From a checkpoint of a small transformer trained on Wikipedia: 9 layers, learned positions.
MLP neurons of a small language model. Each row is named by its layer, matrix (down: output weights) and neuron, and shows model dimensions 160-319. Each number is 128 + 24 x the weight over its row's rms, rounded and kept within 0 to 255. Numbers have three digits each.
A block is one neuron, or neurons of one layer that tend to fire together. After each block is what it responds to, as a language model described it from the Wikipedia text at the highest values.

L2.down512:159098151082094166118107119152136108136140084133149135117113108153145123129107131139148131128092131100091123123106121116145114107173121105110112142097149144079165152106114124109132129132146149145092146119166131152159105128151112160118097123104106182147125169136130124142165152110141112140097126152169116082107128118128140163130108167127165131148114133105129134136128133096192106139098082135151118100163125146134141137092129128132162149127154121159176114107120134176112121108132138
Responds to: Function words introducing an amount or range, strongest on up to, more than, less than, around before numbers; also to, and, or, of, over between items.

L3.down270:145155134111161116156123126120124112142122132106113112114139133125146117149092118108129110117168119115126107119159156102149104124089149119149157125135119142134116092157112124148095170100158118103117139131149096152096126105149149188116133153123165138088139130114116134171136123087169121081122114139123157116099139169127107061106164156178102123134160138111099091157161104127137129106146087132120087121105156151109110125122117089175100147126115102166120134102086177090127203115102134
L3.down631:135097124137105152132109125146158130115137089135141121150167109096136155121150198153155109130111125143113125126135124070155117138100077109113111131118087153090102108094112151115140122081138092144118168124092133140116123102121153160138129128108111146127144158150127138115151125111109112127171165124111113123123133105107178159080172122148097123134118128098109137150120133093062139092112160134128109142127134118162115164124169140149145183133115123139119136166109162144104113156123100
L3.down786:131146103123158136154143141132139142137177173143107124149104119134123140095094133109069135117111132129080173132120137128115149156122130130137096110077144160118159130135107067094143098146072099139144136147141124188104137158134165129124128143133149109114113126124132154114174125128128119146108077115096131134158101122088122097122189123177083126150132111167136134125115088134154158146143179121117083122158122137113106143121113126166142150111117105159119097119126113107130152115109146
L3.down1073:115155162121131098134121145139116118151134115127113120128143128128109114087135133116126082157098124127156155142122135118111202103108128113091197161103188135113126135136128156157079095147146132155118117117122097123123103133141111167179152115114127084123094120097116143143151100131137147125097117137188137093075106127111120130130139123119121124111164140088125121145146130175140156136134121153168156127117139126162134164110110134153123151109093104134097093130098167079113098134138148
L3.down1139:144119104134162137138107089150140119106147123062134137127149109143074137152122129125109134134126141147157138148095143115091104134147114131108124148146114103147132137123084117161104124096134110112175111138086153135153109106131092139100188117108117110111131133146107130109159163131108101176149119116131075110142146118162111117107150103126125153110112129152114131130098098145152135099087131157110096105089186089142107130118130175115126147125127163119147112157113118114101141174137140
L3.down1401:068144118141112172134102106094123113170100125131111114137075137123145117136149141140138166117129113109154150111133110163122129141130149098111121109101107134146102120135161125131148111127089161127142095137092168144073136130148138113142159146136148121136113089119124134108149082147122128126152144123158136100112127160081095136146105166154121153089073148116126097126152145125171146134141097179141170120142164104125095098136107172116124143129161130109126101100150105141118110138096134
L3.down1587:099101131119133110106109158100117087122079125126139109088085150119162127099149153173097109158153133101109177085145124165084151171147106108107093116127127121129097105137128093109155170148128120136135155078140092130152111117101148121142147142182136121147115126109117124092138073149137138100166086114164098101165087133132140146090158125156060180126142139124157138096150121096123102136127144147144143165133119113084135143129129152141138139161139112128128141152142111145115171119145154
L3.down1902:154107134174142102154113140165132093095140149104099078092111123129133142076112135125163137120121121128123112140117122104165144092095087164110127117144093121126122140120136142106148151156161164086128138100108141183132166119124112115158150133082141106125153118081155201171077114125123089102166101143122103151188131108140136139113124134176129123199113110117130111121132156125097136103099115148168135123122167123092126117175159128114104117138156123123103169162167111122112082135100177
Responds to: Adverbs and predicate words right after is/was/were/be, especially intensifiers like very, particularly, rather, increasingly, entirely; also as, also, held.

L2.down407:111167149066111118120101107142125103130112119146122173122128145126147090110147153112113094127137108147124139088107156149164125088116146119121110112111122158157149131087110096126123157118114145107157107168099094155135087142116124111142121108065170109061197129128134100141163112145107142171130130119144113107141147142114164126142103129150135135157112132092109115121148138114162105072087142114085153160108110092193120126097128137116098131165119134091139121115131109178119142126143158
Responds to: Abstract nouns for events, changes or states, mostly breakdowns and downturns like collapse, decline, breakup, confusion, relegation, often after the, his or a; also sentence-opening However.

L4.down48:140102120135123102126095083105075116112159130172107152130171110173127118108176137133128105088145112155136119151111135168123139132159106092137123146119153100130195126169112120134108136112131100133125146119120057109122168144114119161102117117151150127143154155122182074124123153108147087146111139132084115138143151155128079132160094155112130119160104157135128162113151128145068142078150135123119091155145161143124128122099093067160095143116113166146155151124143144135163093119119099
L4.down680:128142123120134112158147137148145129089113130143145155145164141105086131132144125130089125086150159127123129100142131066128149186087105060146092144132129101124159120132148130108131141097133163110149170122090148105104135091112121147121166153129125125119149113148165061130163113134110130131114142114166108109099150164094127134126131075152174131131116132141128107109139135183116138117108104179132121165106149141146152129098114118126114151108100133139157179154091127073124103155134143
L4.down1048:129130126125143133134115105082070107112099078145146105117127100135127128114125144078137100089097119154158153154150124142111129067141110131124148150106137117108134128134102174109152123122103148133121202151143116124124130152140134155089160093140126130162178160098115127143128158066127106123152155139145097138111145149138134086109109162113133110147143173079072152153097127136132101114135099099174106116128135159122136134122160123146174146151119139155136144129119111139148130163113118
L4.down1135:133182137133129105128117112139109133123163069100135135172110113111130099156132067112112139134088120101161108131132118117142138146120109168127121139137099149148139107101148150168162121126134168144099106089148122132082142114140125133093139110099115138103124107136131110116136099128140119150145095120106132150126130117137088111148170114098115092132174193115086130109126107156107108126138117149185151108078120138105143121118191104115166147091086148108105114132139137109143171108160093
L4.down1427:103138139149148087133137089159142095104118085145162104106136159150128111106101082097136079101101110151105175140146130095145109121121136125143133144164139104123122114115134121132120142116110114177142102123118114165094105104129137131103142144132149148132138101136159173167093144092136110090154116126109133085068146157179120103117130139166148117113142124099132188149124103158179121101149104165112093108142153130118113146127126081126152142092114111104092125117104150125123164147110125
L4.down1605:119178135135122114157098121079103111041146153183128071156132090119097152116153152133123144138110147124101137156144142111084085118158134135079137113132133153089071113119140126104086163101109150130142175107122126188165127125163120130141129106120130118132155159107133140132132097143135148111113142117171092122146151098123109164137133105104128135099112146140114135135156155106130146075117147095167129171121148128141141120152127115110126106074127123130155111151122145116106096139155121
L4.down1620:129091109095135134118114128111138115115155125097072143152131109106148137132118065141131099151094126146119172081143134101107093147136112090143071146121101119084124129119124142145139125100144139127090147128119130163084144149117140128142123168137088169164128122095145130114097131109136153126136147148128143135160130091176135160144139126112081105156148121145139064132148102090128145150157115155115109133151170104145149121102110149121127112118179127136104085104183131127137126132118106
L4.down1687:121086085117131137154126134112148122149121099151158147151124121151117134134119121125118121181138191139131171128153113165140067125150133138079098120085147088138141109132141148145118109160125196088121160110126139101088132165159123113145111126107100125102077162112128125089144148130107173128107145157107119118129117138095083156139116132119108108153144148156154158090128115149104091134124155101126136151090071113084131130126143158133118165129129084133105135080152135150131172099080102
Responds to: Prepositions and conjunctions in the middle of a phrase, chiefly by and and, plus to and of, e.g. by-election, industrial and commercial, According to.

L4.down148:127124198102141150125182095145161138103099107093144097121132122151141118114121125123111133151174166112159111101114116116160116079119119102115123128093149136082158125113152090133138129158125095130143115087130099108131124132124175136105131149082138134114125112149094114084124119142091119119129127181150146140113148074152146118125088151150111119121135129154112185081141107142138122174117138128105104142125134108168132161152139137132158158126137153156136110112125122126131190153132133
L4.down251:127120147144131099102123136172129118157115177121116085093104141133143145074147156133127118109135153110101154127116147156171126124137117108122086097130077101134103157107114099167168087117145133127111125154131151149164167117088185143135104149111158186147138111106123121100165155153149108104108126094141119119168090140079099101147151160180113140147131173104088143162156149098129157139134149088136108168145173114188121135150116096133135096149109150123123091106141099152171141114113077
L4.down253:139120157138157159127178073115129161138150178105092124121132174139143142151135144115179140123140139114129158133117117155102137119132140115138088091150131132110143125128126127127137138131114138116144135120132090111125109114114153136147124137121138131076103137137158126125158162096123142156152111146153119177161138174134107139147070133107118143090128131127152101098107154133153102128047140118124155132142148129121119124130094152067106110138166164134100125101139087158141105121127106
L4.down558:125090096132179134149130107171133103109107168117140074138119141186090109122156097148137157112103138138136174102174137135121179115085125089126106135099148151146168133098127148107158131132122124159128099150119128114135117112111116164133123169103131114127148098161123140131140124124107153154126108091149105106141129100158117107158123108132110139177116115118132083101144127160135149160152088141102093113080100103129141162130157140108146142124121069095110091119107150147125184134134138
L4.down591:116111158105088100126082127140158173109111108133109140166095178096096162154141127134163159117113120103120108163108116120108098104145129132147161153150130126080107115142110127096118112133078132148141156087125125130124088124136124106172118130129157132075124147134094145146095137109141134118124125153115127133143137093105136110150101145144135098142166144116094135084138138137133108163145087139178093104104126147193117119119142147128146101146143128100158139069085122070117143161145151
L4.down664:128145170121151144096137122126141116088162121125128154127111125116145180169086115159128127101127130132175121114102124156119162135090102153121178071122156178108141124136144142113128144111091075122110137150113133134131097126103158130153132106123172113127137150127092107157130112155126099088156123120139112099138152112121156108134129115127126128133144134145162131132141108142157149129130121175106094116122115142120104127111096114115162111105137169114125097105110123090094143147145124
L4.down730:129119146122143150099155135091123135078126183126110143163111121098145114109124100114087138110157149149119154128123142182099112121111114124137141119102144191136126124109124078135131137148103112105150094151148105142139178136176170134175096116135121123106127121088095101104136097133143147140107163136148119133167174140092089129156151124118114131102122117110119111146159076094132115160151166151094130165102112169091126114132096128148143143139148145140140127130140132108118120120134132
L4.down1528:121128124113135138161135098120150090171110115148133160110102098131142162162134137148105173174128157116146134109137080121113196135144123146137146136151157121131085134126090151131116124120121128149114127096098119123110146151122128096107146103123131140135137129150143129122139115148147131166154124113100105137097153136090106154133096125140091105141099122179150148172110123156118106134131150093093147103159154132144110127117195192115101047169105091112138136105147134131145111126127146
Responds to: Fires on abstract nouns after the (rise, need, emergence), the -ness and -izing suffixes, and was/been/be right before a predicate, as in the blockade's ineffectiveness.

L3.down533:114136142151133103083148110189145132139123145155142182119132130111149123157107117147146143125109104136115114157126158122108113132124127143125104178100111143162120141104121098092135118116085123139145145107146190138101109122114142131120063090139138149164184168131152117130106159144142138130122141131160143088078177132084099134129095100141119133151110113165149137136127123049156114138135137133101136124141140109177164144072122149137110132160108123114117111059166141141136140087104123
L3.down609:117098146124131096087121119120093132112072102152111068151120126113117103099131105119157138098131108122135162128125158139132163155138122137140131145139166115084135192117169093158091078121103084113082093180136085140102097142124124183128115097132176179129113104114094069141099125143119108124095109161140123126133102119127119139155116103144105119103158131140132137125120142139154182111150095094121144126140111140138090142124119132133141125137134140126175127128145148131123152143086184
L3.down963:121118171127147138116096156140169138125142110128126112089089088151146125117156121164097136131134147117125158084133132129130155144133127084144173107102128142133119079121133134134128130110115141107071088153118126110110120151100143105138172123131142140154098113119164138122177103089120146091141109136113087092161112149109130113159154085166125130088162141149156140143136090150135116138129143144105132091108162117102145125168148138158138139162128154088116133142156095136146162145157076
L3.down1083:122153074100105114142110130194157111124120152133119134103127137160159120111108145116149120146127160143096135123146112071144125097137155125122153155157112124128142088159124100125072121167118136107160082105106069150116108114132121134107117142129094140143172186140138098116124167143127098104116187102162096100075131125111152140135127165136126091161129157120148120071089113152119135165126118143164118149142162091125105097118141148156128140109127081145116170123125107117127112105107149
L3.down1196:146113146139101148120131127106141145093125118130104116123100094146126110113099127149127138132130112128092096128125139115148132112135120101146113155125145124138113120130159151162160108128100150154074103139108086121135135173181119127145126099092163114150167146127136130092142131092143096107124136132147123126163134149143118119165102092161115163098174131162112069101131130106185095137189100129107149121095101125102118094151185162140124136105135135081114100113182084133174157159164123
L3.down1804:164164159135116102134099167136159094154139142117143112131151060109132087106134088121104111111112076142146130086144206120092094120126121140076137149113103121135130100166122125179138161081124147137136133114125148072158115115140108145120155102110116127082146132132114086140121129125092130126172113054131115134121060086161134145126156123157147177132111150124123118160130144141125122127084090147091128154162148171132175156115107096168127144109145094137110136114117136100133069111165143
L3.down1818:115130118153145121147125137129118101082119132165119155144119152145110125117092119137149156104132132120120175120155118132161099127125118130139145138114164168105103088136122131145093141164138094098146151143139135143123126123154135108223115091120145105147167156122132123153116133116147113062112151093145123136163123149129106164124141122148155130107125089160158105146123099099137151083091126129155111134119132124140140143087092139121097160135117169106137183107116102143097134124138122
L3.down1844:127130138128129108174126109177128136122132131171161152092169144146155156121143143151130133180149136148135149159109113112177161115101124144123131126120120087118163118096087132137169140088080178122129160113126123139092147107126109105119159168088155100162113116122157143097127119116092093099082142141128140115143080160143164109145120118151123120134130153130136122165148157159121120184109185109149154091135142131138116137127145101141109089141160152128143090094090126156144139112141142
Responds to: Mostly "and" joining two parallel adjectives or nouns (political and security, melodic and emotive), less often "to"/"not" after would, able, unable.